Weights of a small GPT-style language model, trained from scratch on English Wikipedia.
Size: 21 layers, 12 heads of 32, MLP 1024 SwiGLU.
Architecture: rotary positions, untied embeddings.
Training: a variant of Adam for these matrices, 676M tokens.
MLP neurons of a small language model. Each row is named by its layer, matrix (down: output weights) and neuron, and shows model dimensions 224-351. Each number is 128 + 24 x the weight over its row's rms, rounded and kept within 0 to 255. Numbers have three digits each. A neuron's up and down rows have the sign that makes its largest values positive.
After each neuron's rows, "raises" lists the tokens whose logits its output raises most directly, leaving later layers aside.

L18.down375:114104123138141108131136125098095148125145106094130144106126114173120168125090136139159121157109089139151138120134108128112117173125147106163142113162121178153151133134155141099106094141122113133130165132151130137135147158117084121125104221150148180124119144149120134089149149168141155130152123161117124142124091107145113123114154107121089154114130127089125119106193110150128141126164
raises: "u", "ves", "ates", "ver", "uc"

L16.down808:120148175153143145112110131126121143151109129124124116119119137116108135119106134175089127125096139117115149116138107142182084151128155152139141135126161125103124104104152167132113130122127142137121153155149149117131109123113147112131120122121125120122136152084110118116130125133104140147180099150109114086148106111122150129145123111154105122104132147122127109092130112106115110099131
raises: "ama", "uki", "oshi", "ased", "acent"

L18.down367:089155123168119151103142155103130133114166120120149085133135109121136117155128166173121127155136140094194126166189094122114104114127132123099135138073147145129116153116147126090121128151140130124090096119138112133131148111121122105148093159082151151074150113124108157132141145153128134119117142077141102085139160141136064133136100120102095118141096112126112133164150132115115112115087
raises: "inc", "ater", "g", "ir", "gen"

L18.down419:148169101118090135115111097082137139134114136113110122126114121127130140124128174134158115089164133132057124124158126163114150104160145118124154143152100120107124122139142106153131144122171094109131113132096101159128129111137121122168105133099117155126117117118145156134135152147163124130119155091131111158114125105128145112091110114137145072123100178156146141110198089116160139131188
raises: "rome", "rical", "rol", "rated", "rum"

L10.down962:140173139129163133150166112135089113117089189068105111128124137124152100160137159135062118125110162150143101162129087155109169138112097126135141113097094142127104123119082128113118161129112063127119125101104099144152105120120122097105100178166097097222130096120156162115145115114122136118095144142149124097098149102127080124153164116168134108102161099126158151099147154148164134129127
raises: " releg", " Athletic", " Football", " Hockey", " Basketball"

L3.down240:114162100124165115130140108138118110082130153127160143121128156133154154128122148086121105140120133171187137132123143149117138078108096159128121136116137133104131135149092133103089155117110133130118131146133151137109079107126138134085139117128132106187140126144127138131100138104114129118121118164112126131169115088159101141107136149135108157115139133122128126155110145094106131120114
raises: "===", "|", "====", "Career", "After"

L16.down468:141100108162135101144155148115146098140140147149145125102123144166152132119118095100120185138106133111131103176119137101124118136161093157140118102109103120143127097151173081102153130081117144146105101128111143132126136078133104165135121149113126173129135158091135141106174140154165091107130110095133113146125085143155121092107141103122137108111120095129097143114133087113123075099113
raises: "itor", "est", "ins", "its", "ina"

L16.down829:140139159144123140126117096136108125161163078157118158127145134147159139113116147172108115129202149120170151096162080133142131132137101112068128096119159116116097087110165125175137151154152109132152112137115158146116111127170135152108128147168121087153141120112128118099089140172133154159104085134147139153129157134153113152137116125112121141140163068111071132139116158126142139123100
raises: "ches", "til", "nam", "res", "ts"

L16.down857:100160111136135151111115108124110093117156095101130167175164142160144164128137137122149133096127137084120135108164125126138087108177129132114144095098085123137145134140101140175168099115115148145131111070124164165168148120145108145143140086133163137113130142115090136148167110143122150100085119110135151132169114132133111143147146158081131146115112125086130130156114162135095168119138
raises: "der", "ward", "ning", "dh", "hab"

L17.down617:125141127122114109148149108099117102121134112138091098169131116115127097127107091114091108109107126122159134129167138132099124113085100096140122098133142118103104081125138165123121132119105096127137152060096140127123168117135130089163150102121117169123090152118110104097185140096157139153127103126118143120107117130158089080174109144137122033141110177137124175119087123126171155113118
raises: " north", " south", " east", " west", " town"

L16.down131:081146141135110112099103153122095152136130135153184121134147091162119143114083102084102135148138133144159100112156138133135156106092117131108132099124113129148144156131120155139125167093122144137130137112136150132157134111135112138124082144137121125094147128167170153166103131134150125130161131118138133113132090163105137151106141109130137126156133129129120083125104121127140146156131
raises: "\n\n", " They", " When", " Their", " However"